Weights of a small GPT-style language model, trained from scratch on English Wikipedia: 4 heads of 64, RMSNorm before each block.
MLP neurons of a small language model. Each row is named by its layer, matrix (up: input weights) and neuron, and shows model dimensions 208-335. Each number is 128 + 24 x the weight over its row's rms, rounded and kept within 0 to 255. Numbers have three digits each.
After each neuron's rows, "fires on" lists the tokens most often at its 100 highest values on Wikipedia text that the model never trained on; "fires in" lists the words (lower case) most often at its 100 highest values on Wikipedia text that the model never trained on.

L2.up1954:137127116117132140146137128109135147168152152111136144152134155127102117132112208092111122129120150125104120142140131135119118149109168087094159126163095129121095106075132142155150140136181123148127107138189135137113149111152130149157116124145156103096101088154094147126099145167099137101151156121078123142137110151118158126158141110095158086128138132129121134146152161134141166137055
fires on: " As", " as", "As", " When", " when", " whether"
fires in: "as", "when", "whether"

L2.up793:156095097112151080100144144136143121163118143128120165134106184139143168134140115152124164147130099132102125115145132148127089159116104071138115133152117112087084136134095124088153141142102120146103138124137117098104120118146098136087113144134083120124134147175153116081150088107179119121146098056116135117133139131126122140125110096170108138101117109107147142131133194131130133084133
fires on: " at", " of", " by", " laid"
fires in: "at", "of", "by", "laid"

L2.up796:168141122118161135105146143170141082135086157129075142123155173112104146130148138063108128139114135125102138127103136105127127126148144113166141132114108132134136158098149139103087137089138114111128107123148133149109153159118135142158096122112146090148098087126137108175116126117132143155118132136120123147113129149126112160136083127153136134140147126090123133112119090129089135169098
fires on: " can", " to", " may", " will", "p", " would"
fires in: "can", "to", "may", "will", "would", "must"

L2.up935:108176102115122158138135141147163132139148165138117128086095157159106120144106122114134108139158094108145134121138144138135119092157119119084145105129142171148118137173126131170163131119114120106138115112061117149125165150115171108156112131104154142130110075140120134112120083129128124175146133128124100085085109177107113127129069125139155146149135175135090140132072141122183099136116
fires on: " the", " a", " an", " one", " several", " some"
fires in: "the", "a", "an", "one", "several", "some"

L2.up1703:110084069153108163089137112121144150141104138136095133127083119112093114077093135124172118120112141133128124164102094145139145134157108152097125137107141151084167108146144154149167102102125145103173124136097098083141104134087135102148096157080149124124120107121143157111137126134121153147114144104171131144148138085131163123128090104104120110117162106107150142116152145110107099150127
fires on: " has", "os", " three", " season", " 100"
fires in: "has", "three", "100"

L2.up605:136116132132113110148177122126148123117173164101147138176124178177153159110176137108114165149141162152140134134109139162136094158124141154098141124127137146144074125097163094123106136109135111111150105113121128137140162134131164148100104134139136129115088105149085110118118159119143125140098131157118146092141148153115133123097068152132159091138124118117136128152163122138137109128131
fires on: " which", " it", " with", " It"
fires in: "it", "which", "with"

L2.up147:123126141093148121102167142114148119149127127129171117123152141118113152108139080090107094122136129142150103156121110130092135146129125139092091137137148133170119136171145160154104139106086097115130077122081135159122172149126120125120131113151117100166093101148111130145133094160125137103089130184172138155147129133095118103144119121110134143097140084155151147117146130124145091107115
fires on: " It", " well", " he", " it", " Goals"
fires in: "it", "he", "well", "goals"

L2.up1148:126124152150143080135150118120125138149139136156150132091146133110100117140131148120136141167138101113112099138087142143166160162145151166134106162134130194135065174112119126160094165156099153120189143125110119137111127110154152118148134171114115130116080104123139125156134092180140167154161145122097138117131140139109116129116120112169151127143137178139148173113143152126167152109116
fires on: " to", " under", " for", " after", " in"
fires in: "to", "under", "for", "after", "in"

L2.up1998:081078125139143087108095161137155152118137160130148112128138133133113143165125146121176164088119128135141075113137130119100142120119137079111108186089120120108111161102129079103141073119150114108120115140183115128126071138075115090147134111106108134104154127104090104146118145130121091103105137167103119139111147131088118081114129152105136139103094129099131091106124124143161134143117
fires on: " was", " is"
fires in: "was", "is"

L2.up1726:143078154130121108166133106114110143118071150159126181135149127101127147112169135084111142135126123138131054096136137137113100105124125144119132109164135109163130136129118147076150132127126100159115118139125102130164109164136079135120156110170088156138148078151104099129141121170174130103141111089137162167165134155130112128144147124160123104158138125122129122161081086119141158134191
fires on: " as", " he", " his", " at", " also", " the"
fires in: "as", "his", "he", "at", "also", "the"

L2.up1313:134116130152142113137136118153131133141137155108108152143127141127124137096171106123193107142100085118119110108146100143115112110151161142161108133122147099082105164142146095088143162124146127113124090123112128129174107140135094117138083089130040094156138105120100093107135121086128116139129131139133137135118123117141122133123136113122134116127053110114163100149138169161139104156160
fires on: " be", " as", " being", " is"
fires in: "be", "as", "being", "is"

L2.up380:150140124138180117141149120130139138070129091132150126096179174139166144134135119106120112157111117123146118099143133156069116085131105071118139134122155099158103165117104118146148138111139135148170085137155164163159094149157149147127167154078121120086100138137129116132110136126135119141161135081085135088131135081111143134106140088153139127129101105111164100128078123106152122141163
fires on: " with", " of", " for", " to", " joined", " leaving"
fires in: "with", "of", "for", "to", "joined", "leaving"

L2.up554:118108122102146127137210118129150121151113090141133102114129122135123182134096127079125183162149165111113104094105118088136180135127160128164132152122120154135158118152158119130127152118131086073142143116141123121105131121102121124153146118146143155148103128132144128145141122137119142129112132156125129145166123143136150137105116083123111148157148108140094140153128154116164097113104
fires on: " It", " This", " this", " it"
fires in: "it", "this"

L2.up903:141075157162111154132167173113156156152136070110142108140160100146117133117118126172124117100111095099128145130078096141141133088101110086103151127157109106134135127123123125124131123166097173143127099142107116136140104157150077107164130116122156089170122090108075135141103100145147167127125114134128153135140128103123158137131122132075138148108119145159123131153122106120114134154126
fires on: " of", " within", " in", " for", " who"
fires in: "of", "within", "in", "for", "who", "to"

L2.up376:134129110105086066145143126118141147116168142123122152102162107118141159125159149100068148193130088148117155137105129167083116108110104102161127115147138104134130122123112093137136119111111149128128127121151137114163122110148134075133105154136108130137106119122126127090123108137130135147148151147174116110126116121146135117176146113145101155155151124173161140159129175133130114117117
fires on: " now", " home", " Home", " that", "St", " made"
fires in: "home", "now", "that", "made", "something"

L2.up1025:156144097145159159123116152124159165125118173145149086104124084139093145097126145132138099131090124093115126186125146110113165122101136147150149148144145136104142129170133140142166126185172138128124130142108114108085121141099161125137136070116128124139088136112137101116141129126127111105161164132171100098135098149119080117134081128126154132132158160109145129135138094121129119113131
fires on: " it", " place", " name", " 14"
fires in: "it", "place", "name"

L2.up2043:105126122115127151145184127106145078135126140131132120097122112118142144145153151106141111140189101127125124138141142148102157141153140148110135084048132158146091147153167117129129135127121109130063085108115164129174148114163103102157131137142124111120137162125153101168141111092130125098109123081116160115132152124115122108158158132114076152124131131133138084160132103171175102147173
fires on: " his", " he", " a", "ost", " ground", "cles"
fires in: "his", "he", "a", "ground", "ecclesiastical", "lost"

L2.up1188:145109194143133130156108128099134103117177072099117178162168084151178124116152163131132127115103144131111094123135133122128102099106136096090151120166112101138140120165109133105137127138108122137157059126098142135159109106122166104126132143107105142152095148125145158103112106153149160115146072142175118125126109100127149100164161135121125096143158107085183177128149138136184168118091
fires on: " to", " they", " now", " he", " and", " she"
fires in: "to", "they", "now", "he", "she", "and"

L2.up1874:118098107108091149089165136150137119150095114147127126129124139170153154113122143106126134127146112107113113093089147104133137115136108134131172106129137121166131132133134144163078121125127131146147123128152164145141078135093118114131162114147133111120127172122096079111111113131127123156112100160141128119122119133127115090131135159115098130112136135100113144165066125138157112134075
fires on: " the", "'s"
fires in: "the", "s"

L2.up1712:109088160118130143136156054137141153107102112168141158143100133117160165131158096132166120108113149096141120137090109149145142141137167123108094118123147106159139152135132124120120124087107113120109089094142129152149125108128151115146126130167136120120130095122126103118104113084088114155135151103157144123152159134141149132132136133082108095127108143087133152132175091122136110124134
fires on: " a", " she", " he", " were", " was"
fires in: "a", "she", "he", "were", "was"

L2.up141:167099086157108107091120104107103112157118182115124135156152123138117131191133114131175140090123079131130123105098107138144173128156152074157139145117135109105088148146150110144127106137128107109125089122157118117145101118165155123113155136137107115139125106136133132145161119122129114108046150153128093124103134135092152118115097107092111106150120135142114141152138087148165126143136
fires on: " of", " is", "e", " becomes", "an", " was"
fires in: "of", "is", "becomes", "was", "holds"

L2.up271:149101135148144137125114090124156104142136164103097116178109127071142154095133092089145172116143091172176146159158166149109158090088145109117139137157113136123125134136160145125094128097138129181105125108119101159147111150143121134137089138126133120172108116118102134128138150144143192101110107104119151149160127116152133149122099121162120087167123118116135155107153153105122143181141
fires on: " not", " all", " T", " to", " best", " sole"
fires in: "not", "all", "t", "to", "best"

L2.up394:139098151122152113100081113083151154130159152094135154156174123113135111144126139135091096121113112131178156119107114126155118141102151149053148140120170133109143088144114119120098119136129152138128115157138137106138139130128112119139119148096126140099088131140137130130167114152172117078169153131164127143106127098112158109105119131162106142099135137110164128125080147144121063157130
fires on: " and", " to", " on", " of", "h"
fires in: "and", "to", "on", "of"

L2.up1667:137102126145146144138140154145114121173126149171126135147173111119094140127104119123127162114163135160138125127134133109132153146136114135090129127135179131117159126123122127132162154125112167112125063124116151130133132145126108116149103140128109121093117117068157097142150113096111142116104140126121187118143116107115141076136132128122130155149134161075159114115143093135106096076119
fires on: " to", " not"
fires in: "to", "not", "i"

L2.up1657:155131172128117145149156115150130143146144122155141138086076102108162098145127136136126126146101154214124118150119118139117155078124114106155129097087138149168151082139146112122114116158138160145105112110104107115136116160087133125148154105129134139141130153127124101143121144127098110090135130113135120138181153127150123133108097123072104132141080147102176086146152156110079094135134
fires on: " in", " On", " died", " on", "ath", "ir"
fires in: "on", "in", "died", "g"

L2.up1722:138126126140155142128123097132109111151145111109167144083152155157162145155137125102169116116138136127113144152085143135170134128115159119121152135145099140139129121096136146155144134146139144117117127147127143139129154103111136087149125101122148081095145090107135116147078117122094149100133176126092099140130159142132120130121094114124127127103123147111110121095084118110156128156126
fires on: " of", " in", " by", "ach", " to"
fires in: "of", "in", "by", "to"

L2.up963:134120138138125118149154133106150148160131123134152103155138138093104129135106163115132160127160112109117132076066083135132133114143108149132128109148164106154128121149135108152109129164090173089169124116141146130178089132126125092148139108112142139097102115162125135137156174107140112107160136148094141109154112081155154138087122149132136126133161140138145144127197107140165136135110
fires on: " until", " or", " and", " et", " to", "me"
fires in: "until", "or", "and", "et", "to", "jme"

L2.up547:124145102143140127142137173096143144110137079151120135150128120146114154108106137095104102110097116131125117148087127113131139138129147134116118095121118099152096132129066142177141127147106138181200141126136144109148129164125145088140121104137110161131127134138169122173126135152138138127123113082120112145139122097102070095107108107132127155119126144099122127130095094120141106141117
fires on: " and", "rough", " of"
fires in: "and", "throughout", "of"

L2.up479:121095110114150130158153162101132150149101123094137119100143079121128077105127122188101132125122109099160136145150104134116121154142074101128107101097085094141110099152127133120121103139095160140116142109128088139162125179114150148152125108101146130118112107165138128117135101115124193161111146145098152101117122139082154150136124150144087099152121153170133145134100140112148129116160
fires on: " of", " for", " to", "ly", "y"
fires in: "of", "for", "to", "fairy"

L2.up780:157084114117109104114124171104097140129140115072139171161096135124147106128173127136172119109113127087136128110121161093138184098161106125141140088155107119129119142128117141122124121162137117129135132138139154162116103100124120117145154146130106097072115143116121093120160150156136148159138175151103087155146116159182124125157116101153125150119147117146149181134175191151140119132123
fires on: " of", " up"
fires in: "of"

L2.up1145:120088078114110125160134096147133140148137158154149132127115137141109097150100138123139132121105172072134167127090101123149091139120176113111140131114100077138134146128128104154134094138157093120135142114136117127167135128131140136104130113170147095158105106157156062171107177107090129160134114123166128149115151148148148100151146130120080129132163109123150160153088148128139117151089
fires on: " which", " it", "ar", " as"
fires in: "which", "it", "as"

L2.up1531:137094112112134140141110177166159121163127166118144113147054113134130109128135193094125098167133111120120103080103140136105104101153096112120124143118127149149139129133128158114148065102140112136102111134163146125079115109123108094136166162109137083097171132121128124143131123127108150153127143116102133112151119108123111157126134123106098100113114161124151141111117120107088135128125
fires on: " of", "Q", " court", " remained", " Court"
fires in: "of", "court", "remained"

L2.up261:141093130153152135183152135137162134100137133155123174147163178140170145100140111119150137120120125137160137166149152131147106115116161097112157143114144116081136104111094110121124145138148093164140119151146141108119127112135136117133136136090126100144140148169117099103086114123152111128157149106151157123148117164167090077150106100129104150107115189141167075136112115090127164120179
fires on: " of", " at", " down", " by", " under", " following"
fires in: "of", "at", "by", "down", "under", "following"

L2.up237:135124137112155155090111054115091096138116140139141145156178164169104116094126127137135156137126138143137146109084184111118057133143119107127165110105133172094114089164134120106131109153083109133099096107109174104130132132103071135113144159088114128134103119087151129145119118110099121117096112127146099143133121177210118130130159073149113129115113101163130146127122144165165128130116
fires on: " to", " of", " in", "oot", "ing"
fires in: "to", "of", "in"

L2.up319:116102101111097156144081147134137178140145092112140116109114146081081078153109153170133068127142139166095128061121086134133081126153182146145123144137170154153152143081147094131142096107098148088106125103121109084139140139165112093123125131104134117125137143124055115141113110149101146098163128100113146136186127129148121135146167143131087102159127121084107095119131134153156114131149
fires on: " when", " because", " that", " where", " both", " whether"
fires in: "when", "because", "that", "where", "both", "whether"

L2.up1733:138130107116146128122140132142079150161152112099107155161122091145118182101122137111150176099141125119155146107142154135122129134168130154143110160102181076126122132106132145117195130118124173170133164145143123159149142135142142102130119139137111157116091132137128125123136162078135127104148087147105094126112124124149116084160118108132123092117128112156104135109143185115126096125154
fires on: " of", "id", "es", " if", " and"
fires in: "of", "aidan", "if", "and"

L2.up529:135108142082116103149121100142129131112137150114134122125139172120105197121132150117126087167131134141155104104117132096112107129144145172081095128170163116134100124179135104157118105114126098133116101132115137131163156125138091152155126093114111127083091109110111037125122095135099105149161148096087146124152175124082116178080121165157136127177093089104137165150131110126105137137116
fires on: " be", " was", " were", " been", " being", " is"
fires in: "be", "was", "were", "been", "being", "is"

L2.up806:136139135098146096126146115148091135161126114142160178167080146116100133184125145093073148144112179114138123145126178183069113113138092129157168097156189121140185113090134092144120096119144156133131124123149133101132126137132155103120082100172136139129108139152121124112132091137147120110200115142142122185121134158121160130114122129130132134096173107132149079102099168132182100139138
fires on: " that", " which"
fires in: "that", "which"

L2.up918:137128125113121125148114140158150147146128134148127108124138089125138081148091104067122149150139114159087142135112133113109129116137075125137110076143142132115090103112125158141132165152130084148147141070088183143122097146150121118149066134154143112149156118140137160116143154118104116088132149103122119108109111162156122150125140116141129156153132170147149127143114102130113112124136
fires on: " to", " 2–2", " 1–1", " 3–2", "l", "form"
fires in: "to", "2", "1"

L2.up1361:148095100117211151182143126192124080126148168138130142109161140163077165144131157072155139150138130126106121114134147145129111106099104148131149115109158123112075122148124169100122159130142102153104174124103119140129136135076120133124121129089084117156131117137133121143102124218122140089100116082108082120130111171115120137146133182200163097127108122157149126142163127129119093113112
fires on: " to"
fires in: "to"

L2.up224:128103116146122085132091096149105109101126133180130130124158122145150135105112142146122155139164131151147085122104148132112128120142107115140115082117103113135137134144095128140134110118111118151128128130163113103123095151122119125181126142111135062108098128152114109191096104117134128113111162123144111160128142136114114109118119103109119118143093137171150108151102090138147115090118
fires on: " in", " film", " record"
fires in: "in", "film"

L2.up1577:103130139124180148122128100150127146184109122136146139124143154124135142098132119097121091155151123130125163144109105150143137178196118083139115169154135130159092121139115082101114135141090146145105120134104114106098127117105115130149153109124143103128107133097153182172109137129112156146104140141169077116081143140074098151090104149083156139127141123155143133134133133070129120155128
fires on: " a", " he"
fires in: "a", "he"

L2.up91:134129123099135093090107130126090078118120151086181153136135133127143123112109139119110137126120127125155106101107129137130091136092130095136104107136146145131085145124133100114154135116089079140154120126112126091174102140087115147138102158154154181098119144134082163088164126106116178150126129107104117158134169142111107154152126137164141124140119125166127105126111121120119115159128
fires on: " be", " who", "ve", "ost", " still"
fires in: "be", "who", "ve", "lost", "still"

L2.up2031:131093121116113136159101108118128105148079124127113136120171122128120104107130140096166163098112119139128130121088139151125149127140131131151156136112076155112130176116120109075132101170102144143138085119113153110089145139134114110105171151104121097088135149102198138118114157182116129129110164139149146140123126129063128127155140133124104139160138118145103137123145136107110104100134
fires on: " he", " of", " Roman", " al"
fires in: "he", "of", "roman", "al"

L2.up1505:112135154128144118168115127120136132117134113151100118094138153119154136151129105142118121134133126152131101113104145117127141123153135129137177116112150152140094130171109167150112139119147136137120136138099157150153150142088152144123145087113116171130156101113125087137168105083072119153134156112093129083155149108132139095117147181111128101142126097125147100135124092139152122126161
fires on: " was", " be", " of", " in", " a"
fires in: "was", "be", "of", "in", "a"

L2.up1035:141116191120122131137110126130109139157151128153157132163113119135086110141135113113163081113126110113130107098146146164138089121129140124144135106138128162149195102087135134120183118114138118096121144119122155130075129102133147136164125102117120157116090170114142171132125084132136118106114135097138110120144107162116149143132106115131168142123131090112112121143138162112116160090124
fires on: " as", "um", "ip", " As", "om", "y"
fires in: "as", "tipu", "triumph", "tom", "oy"

L2.up312:121139092160129081156149165165186143133166140108108093112130093100112164144100109129137121106082125146128077112094155146091101148127114136125122184124124126105112120096119138132117119133167089127144171074171132139140092143078140174163141129135142113097103107148122124098123126102115060169137133096151060129155135160117125111135091108127118143119136133103134123169167120134107112112093
fires on: " not", " and", " At", " After", " While", " and,"
fires in: "and", "at", "not", "after", "while", "later"

L2.up1512:172103144105123100176145121113132193166156159148132140096140109128098103107089144129119166156132140187161087109131126110114137122092152121060116130181121134156143145132108144150135085123147133107142135137123134098107082108134104101164107149132120106100121131130119107120108086147058143100147122117140140160116150108107129164146151135113095129128118083084152136143104115121130106134117
fires on: " who", " when", " but", " that", " actually", " When"
fires in: "who", "when", "but", "that", "actually"

L2.up307:087086131134166068149091145137108110162122106128117135162073087131125112119131115139142108131103150147141140090127109121131151108148154141118114120107104149148120150128112124124118130138099146161094123138109183133122132121128115127144148108084115122122129196149127116157170107103127115147136099129156119132182069155124170164151109114132067127119131129164140149177168115108128072137147
fires on: " this", " This", " There", " H", "This", "A"
fires in: "this", "all", "there", "a", "1"

L2.up1132:155066125119115172129164127112135168129122164149073129086123102121160123173159127170133185133130133104121101090145147169122135140108133116107121167136151137143127152085110098125121210103155182142156141095130140103176093150169110161098160149125194105149059102107189094108101103140139112162135130155118108114150129146097154115141146148145145089158178096126083181114131090112126126154161
fires on: " also", " where", " at", " in", " who", " During"
fires in: "also", "where", "at", "in", "who", "during"

L2.up1096:109099125118165077088104168148106133121113123145134127143145157142133178127110135127125145122115107125126146119163140097100093139127173162110120124169112152124134131139138085097152114152085131101132148140129126131159119158095103122136139121182070113116113114145160102148131117128132140137157139136108150166124122119107096097125127127077123084107096078128159143112111115112127124175055
fires on: " which", " It", " that", " (which"
fires in: "which", "it", "that"

L2.up1612:107152104113142133152103156131153145119140165150152138121130146124156102081136142094102118106127123168128093153134128157177141116087112111139109148132120154153105121107121098132151088145092130127158128138142129137092128143157166120155116099124066100109138153151143158106143142129087121121104119138140126098115119121123115095108144139121101174086113181136087112094124138135119159121107
fires on: " of", " in", " during", " During", " at", "id"
fires in: "during", "of", "in", "at"

L2.up1390:097128122118135094172125123144115114142129154164166111127154135146094141146089120083115171108125091130132180099100160121079146140095192127102117153141129113146090153127103143124102126133152146133121145131114142154138148111133118130094112111089117135072118076090128136113111113161115123107107156099084112125166127142128131106155117121118114121145121143129171130149132076123112151136111
fires on: " to", " not", " hold", "c"
fires in: "to", "not", "hold"

L2.up1333:140138153149125133137103137155164129098170184094128139131126123164112135101119133141101138093118126131109142146104132134144167134140156114136142104138110127157130167130129148116134127137143129154089127117146122112170130129127097145120145116143130120135124130120106122132123109120112158098125195114125111135135109126089129158135163080139156131138120040119142145131107061112145132097121
fires on: " to", " of", " little"
fires in: "to", "of", "little"

L2.up421:151134123135113150116150143138154142154163146144132119157167146133078135113169118081172149127141079100132087190135162178079115102073082156126095131132115110148105157145128133153141129101168141142120106114114116121111127088103108130100125139091132149118109172133121119130115143178132127087090088096105162121165125139110147150099119120167120119140116137118135133146141158138127149115140
fires on: " to", " can", " would", " could"
fires in: "to", "can", "would", "could"

L2.up841:134084130131122105124125143136150093114150094135143107152150134125170141124146136121118092113123114136109102107118116106127125143145154138099121117115150136116152101169184136123174138114107086122130109133086112151138145147148133116117133097204130181130140111128146138123117124138125141129149111139149129120168136096074094101079057120094131126108126089185087097134149079120141163108166
fires on: " they", " that", " which", " also", " may", "oir"
fires in: "they", "that", "which", "also", "may", "reservoir"

L2.up422:179112125133133116132135137174122150144151107123108095110121157093138111155119158127134124152148105112164098120124097109138089091134126136096089128123118149153113132182133144150176129144118142111162126124112163145112134101106140094128141118158114129123101121137103119123112091121128100148092092171131110167134097108130146134086152150151131132123140112124088141124163105095081162148087
fires on: " to", " can", " that"
fires in: "to", "can", "that"

L2.up387:126105130114168118114123153155103182125082123072121138135140124123131180134129130144154126083145115116161099143160121121113121108118148132139140116107111119120095130114112126116165126164119164151141136164127092170171110088148139174114102061168146184117134145100131159107182116155149096136126061117096131159138154133150181130129144143148125156128105138176109127103157134142149141113139
fires on: " to", "es", "em", " for", "le"
fires in: "to", "temple", "for"

L2.up427:131171141143146145172122130147118154089157137139155127173177105127111158128111111136129125100141098129084179145118169122104126082067173086143119097075131144110128121103099092094137156134127144131155130126132111116180104095132138116127134126080125167096095150141109105154106141142145168137135086117140101148168129113153120141151147152122164106103112130111147136098130127165101100144067
fires on: " to", " On", "on", "un", "ang"
fires in: "to", "on", "yunho", "fontaine"

L2.up759:131089130083099100137115153136147158132157151136103175156090174035127095147122122116129107183101088122138127133139075151174132137128099135096116126110068126128115143107145150121143076116160134105108107108172127140152114174087142111138122143163133076127106157130124143114122180128107169114136154128117127101095145132097112101121144118136150196115127120173139105145147105097132137133123
fires on: " he", " and,"
fires in: "he", "and"

L2.up1613:112111138124152087123132145126122176142167111148114172117119114119111159134132118082100136143140117139107120148107113110105113111125155128126112128181175109131132129166097171108150159140104135099157099112142122124139084161075139132110129158113129114108098103134136133118143135120111151164126111119150146144168114109075142114108123103152150107138150118107154137155168095087119145090101
fires on: " to", " To"
fires in: "to", "t"

L2.up1459:144110109109161131132105116098095111154143141149143143156125125127160142157118136142095082101146119119119133131095131155138110141112136121090168141150104151138132148156106087093167166126082090122119124104169114138128128126110130147130161136092159103098125089106152112128122134156147122134131106136099152103092129129167152142095114130170111100193129149095114202111141178194111126122127
fires on: " at", " now", "im", " once", "itt"
fires in: "at", "now", "once", "sitting"

L2.up1014:122081147138138118112088138097115146125118176129113110153152114141110107116117116125087134127148129144155114129162120121105139140131131102096118182176083120155129151107115123117136127100151095129149118138149120138129122143100166129144132076116165117104128131120117154131092167178099101169148113142134152125151140164080142104115148126115076112090136130132131138120143101137086115145117
fires on: " and", " also", " or", " both", "s", "sh"
fires in: "and", "also", "or", "both"

L2.up1422:144142131102151135129165153127164176111129151156118129141131101123108128109092094121083127122106117126154133129183142122120060112148103092129131102162123149144115089109103120143140105150142120094148155125122127075157164146112126097115138137150121095139100110131115109133118109138117171122138133093170111137134129160118079136155136124104135171134121103149098125155109141104112132118081
fires on: " After", " As", " While", " During", " When"
fires in: "after", "as", "while", "when", "during", "although"